Weights of a small transformer language model: untied embeddings.
MLP neurons of a small language model. Each row is named by its layer, matrix (up: input weights; down: output weights) and neuron, and shows model dimensions 213-425. Each number is 500 + 50 x the weight over its row's rms, rounded and kept within 0 to 999. Numbers have three digits each.
A block is one neuron, or neurons of one layer that tend to fire together. After each block is what it responds to, as a language model described it from the Wikipedia text at the highest values.

L6.up504:401404565540459561531522548478449457432569430576548533490474512575472440536532505545539371473442487431501491522496557524410467431501484544460466473561543476499534500470495484492503527550458449477553470617461562685528482439540480470504482393592491454523514484519501604595484552558456464511489496439524503486535462526417540560452539523460436499424441447475558464412449504470416622518520536602441516498575477456532538425572436494450509593543514490526522584542483518501479513603550534479532416485489447395549463546632483444476437472535461491491530448496556472438578487453402502463514517528486487533454446551378551543484598512510564461535548397
L6.down504:547467540516515509436449461463489552430517526550409579528456480520472585594555550566429518478555514486497516468483505517594481447520413557431547496573524539529515470481522591530446455494576527556459585501412512529527472396487476424520493432602505519521486496443540553531510448526471649504553416435544394572472461541481455491455547492522500559470463443522475467524518539494403477538536459521523464446592526447520439554540544575445520441504457486508504426522457542483461442477515477430453499438545470513468504540566565565460437488523461445496507449470568437487509500515442518478570542391555522510563490508505523405471535478567446517617460420
L6.up654:447518490506529448499494397554474576541456495558423579431505485577514502462520532537470518516477506521461601490534522532394498439444454507525448528408496483466553535523527453543503516527492495483562561424547470480556478491497459460513431514546517586509500457495566539471465533506433440475487553514471515495513567463481463482486533539460478491486495436513502498599520560504483540534495477496512460561619491438545481427472489559442426522471536523617505478581521352467565525508478500409566463462465514489593573603518436471495462455474517529511436531502464542530493521529418467496426581490508507524501433463434577392532521495457525544480451523
L6.down654:515530518509488461460525496500449471513474547487521560489499478560537523542447563516500526517467469459460586426494502478552544556487561452482443462534456509625467490539548457495475441487535674421522578474516554444500492428470488482467483487516449373486535502429467613457391441467459547505477472490563455507448506512530532477544451555556415579507504530517540421563490602557449568556541411457496499437595499533550475449479551500567483388435541477493449445490503453537588502521443497526489462510482480488541625480513373579467466507499539496443422504548459556541438550605477505505525520398541545509425476522438605516549444458496531583543441562
L6.up1068:439476558560567467468516536552437424511558478512533546496464605477501432391420469557485466520473547409336498513467467574493455437427459451422583537464486503459440429557521551437528454534393486499513515543492482530560460444513439511541510550467504436373537449507483468543484507503563470448529570404515543536541509502477495506535484508510540449510405525486505512523486378480524489433439518594428503522421485530544533504470592505430446479517469526554541515491497498422466491479513491443501475489518464595554502527443560452465402551479546516487432443518524550457441518572561522560592562397494464485556504585499510514485433525566546577483471543
L6.down1068:492557531454427419531517534506513554470511586413542482497512493488452524436573444569503499589559486440464496561392493473409516418462542567460545555565541527558535508344536522463614461539448452420523443518482518393414559466565569499540511446525534495436518509523397439496508436576572438543451481426537426564564596536548462479424503542488473489523503578493531479480536496400450493463522477498434485523475493510498422528526446490458463510505499499466556540464517521407485471462522593602486552611540526461608452498524541414546528464537478541499589473441491549552545472493535512539494531503551417500466502425534560474551599510507522573512440428
L6.up2364:464613504508538408425586399478467561492510484429518491494592528582483458537459511560519542462513432545519465468550464432483394504500507566515527483428575542413544431438467492454509536528471430497566464467567451503554466484462450465547539534639452535462522555528416487525390463452510495503499510525479356583474503483496506627421473454484560432516387528507501374543557539479528535533500682607483566563516432540490535589509556536460487537520521554585613383449509464408485509507582489441473537481571543469486480486569512570503500519539513416475481571511413478518524535509450514499452581465419383557503582486439518404560542488421562481452445570
L6.down2364:594511426485527536512588515473562527466539464497479435471572475537550417506516456554479625510394530509512522507506521450500583448531503476429599513488470596470411497532394520539560484444497432391510551527531589524615526598431535517500542528496501523478361534525510501453497584440466432554506538457582462526448466523494519542487407454493551516556508504499507454467486517461460541467527507518469451474480541516509467521538445504511506470503527576412534472503575539531521492495490500404568449526549486491484408418537497513487572526601404473568607484510542528489440487552584484504538526531388529470442496561478595539452515467541465504533492518
Prepositions that open a new adverbial phrase mid-sentence, often after a comma or sentence start, such as on, for, in (for example, on the grounds); occasionally a word's first fragment, like ob.

L3.up1482:541466577486533573436585495498478424435505564588457451458593444575444501499527514499438363511467401542498480437431441557480504405450576586493547431490447474522423560474542459473443497563559513438512448499448420524440490517572445510525433461580476544560443417502535533455475583385449494570565499485455509547491498578549480424553472496552537579552486424528488459553453383503399469505591402489461532519493572529507500562541524459515423385440456495503466546522522417536559539528430496420506514507523467500573554521521590533526536509452480414586413485436455456506516499542535555603463526468483529552621543609501479583495442508588581475552417476
L3.down1482:534549524526347511419429442558475537445506472459528430449521493410553410486456492475551478526541530473513522520412493558561572494471535458479442569441430528478543471482576487574506531533543462394488486476621551450551585441533542542479435445580452443418574530463535579479491526577423416542552511518524534494545489510480471560566529562424521410525468539476472542481541510469416482475488481507510586551517418526562516463448477529433502497542531500543431503511491534504486494470525429470572582383532451504424408430500450545439476490491547517521472480539550436480439479504559588361467455548572496468386515466570566562473638483522505483493453504
Prepositions, mainly in and on, plus at, by, of, that introduce a place, work, taxon, or date, e.g. in the family, on the Billboard.

L6.up165:514437507502399499562514502579570482480512411507501486571488425443569466467524420445441516413544573522444468463551509441517345584488511467591536438515562470542471423456485589601502407511439545494452429507556537454446465603444530498522448599494504519551525489483474538518500563502566548544501444457520563529554629539510500404415449412569581555493494473532389551361577486494471533558462509552379550489560453434512457500522606543446499489536417552548546469546504545531483444582575463587549418436478345542494578548487473445556499588509468519507513549588519479506462544422425539554454509470460509496469475519617488445534480468439519425492468529
L6.down165:490451391522524447446433542499510575444465542498441494488557450450431478546467431433497473536462489531488549460499500590498656600476411485452393483453352583524401491535480411460469553528602498514420461483474541449494603447543560460462514447413497514477543521512553544479402534530513430402536525529555490648510479483472443562606571560428549508541422514551508481507499491519431415466432536535492507555451464460454561547578505528514547450542475504582504527464535515535557519476519546532430544509480520521430529490487489579429476560431588504395475579568546473473587469537458505481450512494556486439522489486477564551464329461410475470439477549
L6.up441:520475407503487482517467529564534489447465490481462476505570453578536518457564476554434547414511510428526459561531485506500473465560425496558501470438571591480519535467538533483531446555469462524554520508479560473327556485441469460470442545535500555438520500462424395579519541464460550588405466486546570446525508526544556505504540483518520523485456449419493490526488559534435487474497502458503511381482538556459473440525477540578568446562489494533419475529499479477488454522425487589513501544491468460532517547469487443501402451597490507377510528546391520484496509466470466573446487532432466579454442599569544485473516449570422389433459499
L6.down441:496510518536592617504591455559547562512498497547419498476471542399497541431483510493502480475469513487487513500490509475600546498426549445477507512602538506596429454493529469496501509490477503461439629487485491508544451419572588530516589446371537474448465497546473461480475497549534663408519607404533552552483384566466477582523572569527522518426510421517543561526498437536501440500471460523521476482542477471469576498604557517540514528476500497571444456462502532510558546537597467468388512392505543500490530532591562517567464487439524485503508511461559434551454485535510588454527505445501571470505475530437497594503422428491442478440450536
L6.up1193:490566505517444505481557431572500519536388434500433436530535485496523480514443468483524506478534481599429525543559436471506546434626433456520559585512459508467536478521615477591496559496536499490522431515413536530342552487462532426506449368501511464493590535505464522469537542507486604548449557478473471479527507484545494550538464521512508502473497518487470446504502527646530595570491539466509459537498501550405452376514480539599522474507524485468477463481398512512475457487467458467525445426491477523547473473489541514449498468598487482456520513532543534397516511441528504547492430470479541470449405576467479382544375459443541545476552470
L6.down1193:473481497531512546472468520455561508429544575499450546529529489443511517505410448522471408516465497456497510403586393473536580593416517334529434459508506432453469618457489512447524442588493501514434535498453409560477421459540546532587479481488554482533484501494545465491505583520507440461525444494569432489491439596507476543515553473455584535578452551528538422551552523455564503505512462476551527513431530516421480524531520424497452500472497478451496461569481503513555434427499441408411451460564556449486624557510397518519496507519388458550559508488569511580488587480576548442420513424497490414461528548432518532460492390493482477525551483
L6.up2324:512412432572507538493411560524542587404475406526539471514483501592544542476469458493455511518554534451532428491498480407470480521468475453539636451464526550451509483470489461565475442538550482566564485475460503525428534450436455446533475488491538528557608558507474493530506496524478508486452540480600563498481484380496489529473578490506522569443482454486485569432481531509477441517424504561535517464485434545494456476412394561510541471519573502528512408538461437454550497405414522446492384587498473503532554461410497441428402429557477509456469583514543474446509559569410559550475486550558495524411556484495496443569441449527504472431463513
L6.down2324:445480438544559564533550418520574509585569526562420505462542491391541576478443461560501465466521565534480415444478458424604542428556527429532476497550489467511405413485528456396431534521471570536455434527556482478586419447524624495540532433461507521470483509509429473526584546561542538456475570445568445505522452516466453547476503565543623486477405496478488455509447313578573482614443449503510461557533509396455421524502491453502498491463566478461597461377480476536506496481564451460423555454499502448553605522588508472503420468427506488600517549504554444581472439545587591444476551406513548461504525527517508527546495436464430556447520566
Word-final pieces of adjectives, participles or adverbs right after a number or plural subject, e.g. two possible, ten white, were jointly appointed.

L6.up244:508494551435537504463563533563433497629493405459444482537435451597456410515486452524512604591484534416608441489486459575546472580450490567580519530456449421478464497491528563473598528587543429488559550517526512463494492527530563485529525494486584487454399471439552542513420563528518483489431486507508510515492412451501472465493544420501420460441471522423548520514493550521458505524564553550480512488446500469557476451635505457574489502509467490536550529449488576499433447457601510646547590578498602457553561503520573418451449493432514507612472489513562489443481468508488462531485481442419583452517495498517469520450481502538526520587521409
L6.down244:398511497474506469465469390418568460414481488482522493534505463528471486467534454384487429492457530425610548435541510517501449508429538564527441486481615613474579478483462522511501585488534517571486442558543493527606520560444572436467540523593481496454484567526445537464493471428512507477568510481413553471403478496547480430557503508486512483550523607521440524482537558567434453492432518519486521417511510535445500468405501458532584524511401514516432513512424438534552526509460517458404397513598487490520531530439546502594478583473549459506605549616540532562512609493530419567473496552398503477502516427572464571492439492515476449453483530
L6.up617:466552513565445537547547507448465525558542496522491457442543463406507472518560464428529493542593494544531489526473534444460447540533573531479517446413470492449460551499463425493493431541508405481539545467530516531498524502489498480518521458463482497597469573470382461507462446533539521479513485495511482396460548481394535585566447430496484484429506544556495554467428536448524468471557513492432529466542508498511422428565440479393491536503482491550510496466494481543489400446549539580509462558547596434442436413487485442558543429467492505518580448468519501519467503531482559540569508461506511500403526493544542513458484583521511572466469574
L6.down617:461455646513378541547535409411416397595446597506488548508524481527561517478653482466549553536490519548527441465474555453592501495563463652435523527486470504363533500535473502470475533470487452516399511484446522427445481479498514509427454451430463533572462484410463506557535432518463457411517603459480539448552514429460514546492502519533466484444484543574480520454479455451459558467570485461468457508592518374507460505438528506425534524500519498465530467462527542610417461498566500540458522558567510486435478485543512517421460444550546471462574501464540488504486476524472483522545456490501528524513475393490497452493544483464576590588512518
L6.up865:452531446527469477511522582532561506601488551469488482432382557466530500547496507509481581461508454576455475431429516420524507552466406530527489552500519410510528399519423483476482544521543460532592530515574492512402562490481449531491526472443367525572485482539465459459497527579567556528413437526421526473574570468463446513483437650515514456475381389505487468466447517590481499487471476508529516472605598522523460520501535484466568543458523580621499545498439574475503471454517492489411557496493437438518511469430429581527474515468555492476483429480576456490481557466472502482529447539516529450405597594471482472484386555536531466539486457
L6.down865:506515556473486524516636453596376575590539524583525452598498458510507508550499486562409434575479528519497524426482452419558511516462546542402488494507456489551475513500471422444552550425508454514634558513425491512484559599460580473400480513494413546424480570539439431611554503555471515618515486581446462487463509561494541549504630465523523549455553542549541581477495521532496545489469533477482447563457487477490512516429456612448479452457427459524475468472541404526441538496487483516541523543456523538470479449540474499505469500477517484533460502501504544446502476513410534510592517471509452509568453500474572583473576466467476560534523570
L6.up2059:573448600523401528494564538444495444456515427550488479479472528506547469422574527522505528553504464477561525477397484485458517591493482452487450489449558491490508552515504482496478594534537452524532527484568359526446509496485526472495438451516526573517450481473521478597551501591530558435395507483514517410536573507459455515500502488485446492417499514467473483478461395495489457449491499528550403438528494464468441543515603511536460553472465587505525535569574432408503544516605460432471540493472571571443477470503502440452415502485533459373482560501543522546475535469581528533462517536473540456551554462483486501565398534412504448494462494
L6.down2059:440503388499572464506562445536447513564500463483495570529465506646591491520416517591465597457492500562540506506567418466495450479415549494535488511508518569540558509592598557455512437523477437527486517562464583485554503533398500460518451494489422404557513407481456549490556510475529560560489488503579464538499563463578514429516520382508532475457540542605459498488586523488466462559442487502499450441589546457546460517474442506544546485506421528568566492419574522520567423536488533523549513543512374498460512524575463532565501370540570457560465350509477480528420461514537413480504381474411507499490522435585537472493450438467396505475524537
Punctuation, pipes and function words right before a number, figure or outcome, e.g. "median income of" $, "Punts:" 405, "won the Auditions," which…

L7.up328:424445531514489518559515423511501459520480498482531572525463445444510502615508439605476494461489574506526472463422471547596442523508455517624432484550531521547421522479548483528515547556535439523446447508421484546519490509491449470455369514535483514472449526476542534479473620477460513504523524558576473501513490522515518522457522580524515494543522459593477537433528526616524477582425538503509525497453478501416505445507535520492516527399448507437410530513449479572468575491557451480580594428406536502506549467477536441442531408529595585415473546497438454473549520518510459530584472450520497483427467448510435439489442579467552504454417567
L7.down328:451537434459576563490427380446417579463490472535519593618471558437528500467455511413429453473456455491498482426568494444601547510396484486433434445553562439521402452496427415463474476386492457520517476586458462473539527510521543454435437439428520430471518511498494447509499465504489480585462459562516464518529557534445565557629409525594507514500399482531577593528524511458497424519555566515471469492536497459414508558538549453508547531535514631521476494438453486502441513498559506426490493512471536504523478546532516546517437520471521535475453466503521599526571449522491602488549538514552469470555426581500580412504451509519552534517461461
L7.up547:549562493497492507478462541434552515553537443605469610498510464459511439453451450439513441479555591538453489502519484523517481484504535461651478508461484506545467527545489475478508402603435506478454541470564480470497496517445540410475441605476504486602353492588456493482573510572470455480561557460571513460594521512460518460438460576499582522526637563560433526405519559458484564547493450586516588471504455539492483515433516535628495518502512393505506470525466453494552527428508571558503518419543450491511565495475471549432504564541567591484420521463520422529531445543459433556548486444422605571398472507598483472496439444514458566495402524
L7.down547:509439444520614433481461534498566503625531475463468474516462547506497506480529559447477540437483477502538448448529524524472525617491544477509513508497544534532397449506547475485495480507617468457506568443432507531488478378589517465491469508464539476426525416470462476528436505552506442439463467450483514595488506458512546568545498531507547528504517460526445552531507614502485515400596586452454542571485518474516542569462491508509544449465463489548458476495547529467484564443521530560391409466499542577465555420515503592444573498556478534498532499499515576535539492445474558522510613436489549530487489446506530521518357395509504455495642522
L7.up612:559497448573494475489487512502563448440488550503460515533522484512559499451521462522467457449447573397420534467499563527507520470531516530515512505407514477532450412494407521484442518448443463504455522500511551494460526519484417466556497583559469444605510570414488506488398490454458523545432472492535493582491533530461514500491487470464460591429512460468516627467536526523509516581501572548481598418424485443560402565358506550448491539464580538514563446512473543498489514488460549480471554412599516471484612482498534451507395423590561478516456517583545561476549549534521508593546459372493465443349467517576502511534450462472554430464451562
L7.down612:458543429483451601493464492548517486488550463364587551427419467507563538462460518499435521467487480546505532455481542589514515478460508499503462512517442432443499437561437377454543560456545455468498550531496480504547417480511496473535473464489489495411468563468459635471411590444518520442547571439519489452574489543465471431479400394507498542403464519489448518455523456499416464468515442561434462448492605417467419482488474581513497485475581580470379463446523505528574493522512541449549461513528494512501503531524513510529524546517514470576482530393437576534498397477522496518547469504499480482534439428521513544592411542440475524523429499
L7.up1356:467473542559422547559487481418568502488528528482506455489601531431540523516572572555536496437471506506530490467551394414476533497531483539618585411548497480454501477554508469522487426532476469453505518488487498516473542484449578517523515503489531486543569533432603492485522562475508475438476466526517481577524511518433508518442542483448551514511478553531527550482372467622590457586517558494496541505602492481475439384464470529520549502439410473420477458484547578492432518496571506414493437601421485461543489491523509463426487513585524526528544519495612379636525460512436528514483507533554501551442573524521533529521582491511530642536484514
L7.down1356:493410574471522519433520492459594570530496479487493587473485531585464478491532537614480561480481484513501433519498500539505525483494477562401413562526528487515407472448535520581467524476500481532500487413559486449544446506561406580401501441456532382466531455536483432508524532549485483515538565499495401549468493415483447516470457641536570495507421456508500542494558541528452524561461548489481554397487432514507546581518564453383570492435491528479408618444555473478472467406501531500392484469474521423506492537475511493533510487535528526564574592590566437581528402576535558510482464498389460486565528524524474503418404540519355473547499463
Adjectives, numbers and quantifiers sitting just before the noun they modify, often the last piece of a split word, such as unfortun-ate, deleter-ious, "six weeks", "traditional capital".

L3.up1398:486586570463448473474449586413496610485567571474524477571473492622602486451525451557549466455523583462466501503434367455469523458572513477574474480436524535498475455499520485479491452486380504506496491486506536453550439581525544517542553459453508442481548469522532480532514551556452594476411533448492493592438545500519533619562570502409524410493539477517515501576494485532450471536467532551508584501478393540558502430446466478547566415483498527544553485468482490447510423402517526485495542489452425415528568532437491596519499505589619603497475564517553528558493576564502493486503484530538544442511468505505585484537417489436421477556485413
L3.down1398:377469513516517523447513493526493472466453572516506566598484424504460544551424517551525473458379567580546535543501502522458497635523457508503537499414445494533487618521542496519457416478498576483512430532337552482519559409556548570474449529478564423399463491548493503390413460454586481423470500416538504486599463526476494538523520523544533529499607476551436447441463470568491558489486474492502530504412496504536403471535542512502527522435587509533425541477508509511475559425491463479525483591540555378486449542466523559418546426395479515430602494511517458628440503450517484444543489471484562508554566469521548486472295442471494536511534527
Mainly of after collective or quantity nouns (family of, team of, group of, range of), plus hyphens in compounds (large-scale) and endings completing adjectives (emin-ent, small-er).

L3.up1729:544535519504404597527587568498475530481489548499493496435553525604412491479453487546511391535475475515501418536521440501487511413440499546488582521495534584501499584602552524511488495492548490525603438436506543453464505457495477514524470428456524502489392410530465480551496456544468521437483559504558522517586438469347458499525426595471502476494493491478508539428520545562543573559450539505553540522484481621431479412559548534484528542488451539522519519524537500405548482454524507544440526547526521490469535570466498538459471495608407599509449469504480450498477489475494367515498469505500435497476447510505552510477550482460487432491457474
L3.down1729:464447502545473479497518409507529589470492457532465449516507597585497467451543484558539451614415534577456464654506524508493447393508499517493537555540531546490493535531575530528501522470512518565605473478428513451468507495423556540447558520449588529416447434371500431558451435436573500515483494537505508524503479386397578465553449502562483451431554529472565518471595450400537527540559489587415490444496445472519602450518551450448464614484452499536491506495659432609441564522548491488500536562466512417475521522570451516399490460437480528467454509442543499490473554549403509538491501579545518526499525523495512560439384456465437550517508554
Tokens inside competition, season, or section names in Wikipedia sports tables and headings, e.g. "2011–12", "World Cup", "Group stage".

L7.up115:458528560435461507474532345545532551506487561578451506479525491461491470563516536545555551533508472567556514499480677459546485456513415534474509565464503510501388557529605504469584573603483492519540471431391504454515590488440537465534448496474527577519521650535405572503526488458513481454559541517595511535449592583507529510446468546556447586448507488489453524542517456491469521604524524490420487500479504498508486397525426532579567512428505485612555453510581539493525465543579472492518390498567631491453518457502540486493534532540530567551533438457471569537552471414484408476521510524562507462479545471476468467517488477528475501537462545
L7.down115:579505441466574483528483498483450515505553481475420515534372509502509469411525497474398548507496505509477551499627510588536485536494506544487465569540500490475405502538505505484572550493404508438487522500443451546494413425477445528564409523655448471544519495506491512531488495464506579487501523553438464487524521511512533554435467521479524488484439578536436482406487423506460482466448473445434472555512548506578450472527508506444546467527520466519549481493563544438436458435532476434596421524429524569417547530487569481402477512523407450509457506525430532453455518415453399489495473438473536512574406496444507501495527508460494444541507571
L7.up521:574554491502492342448570461534518489490520461480573518457553541540417502534468469601475488562538531443456566489500538473520566487441549542469530500574495546508553557448528435618393507557530499443538465506415515577465497471536453462541435489481509504488507428479517458537537468432506539500550476500533389558547449542471473501519426444614466512471526474469402501600512501474485565529441383536475390615540499499463537500580552459485566577456520526596480500580500478475365552424567489457521441555563570469482584471480453504517438459506524487454531520374514437519498535418594486495497537524402554533488389520427519470475511513482469570496431413
L7.down521:465464506523491443439585498474520558523584401418505494444441538498466426572520421544469511537563551477565540477527462544470600455482498462470504517454475488554527454475475488511533429510521495483546474479504482450569482508510558479615495441474517517520590466552479493542367514516497393474550535508530431539482570524494577457538549583499465480526497474516577529544438494506409475514414464527398444521504565475461486498411381454451404562563491513508487465541496416466578404415533482558563433573501455475489504483446594555452538498459603641407447495575515521493612549582507394527495477398434528514521576485465519622543609507467474522397529569
L7.up673:504467459447461458501552484524522475429483518477548502619519524510497514500510552569532550599480442490512553442559463462561474480516409512468476545410522532566472608444509485549442514503520444409453581529463447572456407437395523512561450409520452533493526527553464512461478592537520499454534559394498542565445512473616593517576468424509473496440471460475478427532514480570543634516482547446476434531455541628488467497593516480522453522518469564540509499504601570521543481514606452499589550392613449554433476479460528499499438587508481505514462438526442455521468521433542482539441554473485455553543437557511473441545503567480505401564439553
L7.down673:496577465455480503505589608476546605468498448456581483449560451442580425494507568549541489598482506493491378499512481479568463418502465505540534502516592459479471517426454470459580496447397512508446517583426470435447510560459510497528425398562487463491478530493577511583549481502473521523497493443537387456519402478529596468491427516448484482429546485457489494533503475510436435535426458477489425529444504435450472486454412549464537554559519514442526447564511577497505458529523526407508486476459490593513536442436497450538538541469453495529441529620523450478463564494555458488531323586442487447441593466478553545536577422501504565470602530
L7.up1277:545546568495528454566594545579545389503443483457595442536601506462622496519537493537508467425460505435455467554540569490480531433505535465495587422471612541514515439540461463546573531472467444499527554547448512478531440588476517518614532494506457479442445447538491593522513565553460527556613490475518441502543457439499475516540478448473467462413522474539560467490526498467425518418535531622544504518611525578542522430500448572511453562497397555515519558517645554601556484492539522528466499553548510418527567511447405546526546564543606541598489528499541524465516537473528511484476475422522541457443449472471481487406465491497445571502373479
L7.down1277:484484501493458491515565475616460372495447461411449533591460507570505494488534434514572573447476460477560547436494459460498530454468587497421484522554475421469540508466601579481496512492554417453540507586416489516486532520513554532580441515560519538516546554486551497546518553526521449553522506521564485554452387587508497558527541461496508582542496476498540475540482512519453518502553442496493538475551532465458544612484550493468512563577464487464500508511555559560446488497434497490581424518529500435395470489523457562481453570509570415476476457508536469526482524511469378463557481518410529520444550437478518487508580561525422468456453436
The preposition "on" (or "On") right before a date like "on 3 February 2024" or "On May 27" in narrative history; also other date-slot tokens such as "End date: 15".

L7.up1945:469527478562477443542496500468566531453526545454523536540535478479445504442474597524530549432534488433539534517560545413472529529546563459553462613607545502534546592420504579468512494596541516509602492539542435394446523529468473500473460508472497581456519522497462498446474500493510455343569463532483526445537483543564416476495496451586536505512466476494485605464524547460500487519397530484464437503546532512457487389543459469506512486458481554565548523518451547580577489505582461403491364567448443558545496504592526528518478481518480547511503428510523635542506445540561500425466486444505458480456556553456441597547507470478536420440473523
L7.down1945:478522484424537568589484416513446429573628507536478457496413540480526421513548477519518478563635567513465533619550509527438449438469527489515517494425518513478436425512471571485524502488432569429515504568431566523513552438448435499433505474466414617516539571451512499481443413531526490432527547558419503478560541483394386493536515506533484471498502439473668528487446521406503479515450552499532516457480504457495553595528456506566407596448487543501510479510559603571555520478433464517498485502414422486544511545493495539525550536573593452473445515572588563482502461545514500506524466485538476552414498494447492568492441484519365524542567446
L7.up2030:477577514493584505518590525479521542427389478429467506487498496452412537442516468533545414612501525567437517601448546439497509552606585580543523467456551483554412488489526498519386410519609443583569493468520507496552525502451542474458531463426485452499423428520441444560486419513444461520529481435485540530519454500536529505509366418556512521515351454501604535573509536509533570551384510488458571532528479501481514485544469485577505523556561446459508613530542522567495512486520523493538531549536420555461499499461521554485464461536569541602433564583562571559469487437467502536499504541498439480462457505469535536459573499523507554435512482
L7.down2030:541533439455376361576475562540463507586566628536440537505510596518533408506468449545521527528474542445543540495551525504451493512561595486408569425471443500548533422432550530524428497521473401506568394472494461511535477501486541520502455582519509518562560570494477533436510526489485592474492476520443556483540462448554560565434460500487547454498500450521478423530552458433449439434509467524474460476492493498352450467590418531571547532531517457477560489473578536455547497568554444511412487519506482537387457519443408544501512487483464513419556522498468401487562562515490508439425489548499536424550479482456533467535520471529548506536451540
L7.up2472:437507527617587488488474517494551454510470534588621516520514432454507532578493417463538528422420480498508556536563403465510442495582464485527536498401500438537524539498427555471520545528505492417523486474536475567452468435432460488457478464427496502476544511552483429400597431511509532512443473420424574421501594553563497559548441550493469454477404447452554537540478558501483513434506569516586516534488490549501486450531459424454518465549430490508509519429470539505421527557502476484477447563413655523393508539459471593427417459435587568525454543632516515541423490466505580526502514471475513538507462536446489561507517489560572592524527528
L7.down2472:467452378492491508518524507503522512583442514605424493467466537461539446543525477466451461392503448401544488497412536551505496532508516580441481528522467510459419501474476470440542519520560377544502464469473513435481461543530611523526479539500462468502458505506586436513496411496571509419490462520551520429461458508421485513390576512496367486530430551595477495466437513446513550512485515497489517505451486474420452488517466551526580477435495552463495446470505534517423442480415539476442432543474470501513351495532466424481495426477482414554446428474504461478442476457510511515575525493488465534535518480477556600521485525501584532503416500
L7.up2496:534500493538478467483589498530439513549450503553502523502495634525580498581518579437532541433505437515449525518449587361543576572588446554516575601566549467549536506479490557485534370486574549489566477489527508503494426532521549574531450484417518523439427515462511518462552501519564487444483510486493594426493446430515413545559491565469463542474501463502447496495494492496568519454486383499477410550533467514469524498582494495476480494529497524475514482546491396413526520468520470669475470555514477495468563467488547536494437489533540548520480477478498484561467548541604541524465458535563421449515516544494383488391478578422653587425554521
L7.down2496:566541565540548543472528569486466543568450531497632491486627479532472483627551535583387493466568520527469441483506479470459482556511479529561495493548439526489521504416466557608498462484551471540431476378536547511467546551351520371506514436526441493563512575527512477501459522551535477447584468476457517506514507436390506471475526510526413463454507552568491389444467567506498556491523428507531427542480599484390551489389425546574500459517422536489606485510532525590494585461448581526446477555532441507513449579593454578458482472556436445492530502532485560501512544497458461490487568503548547540516536444504465531548444551502570505492464546
Function words or table separators just before a stat, rank, or result in sports and career-achievement writing, e.g. "was" the fourth-best, "for a" touchdown.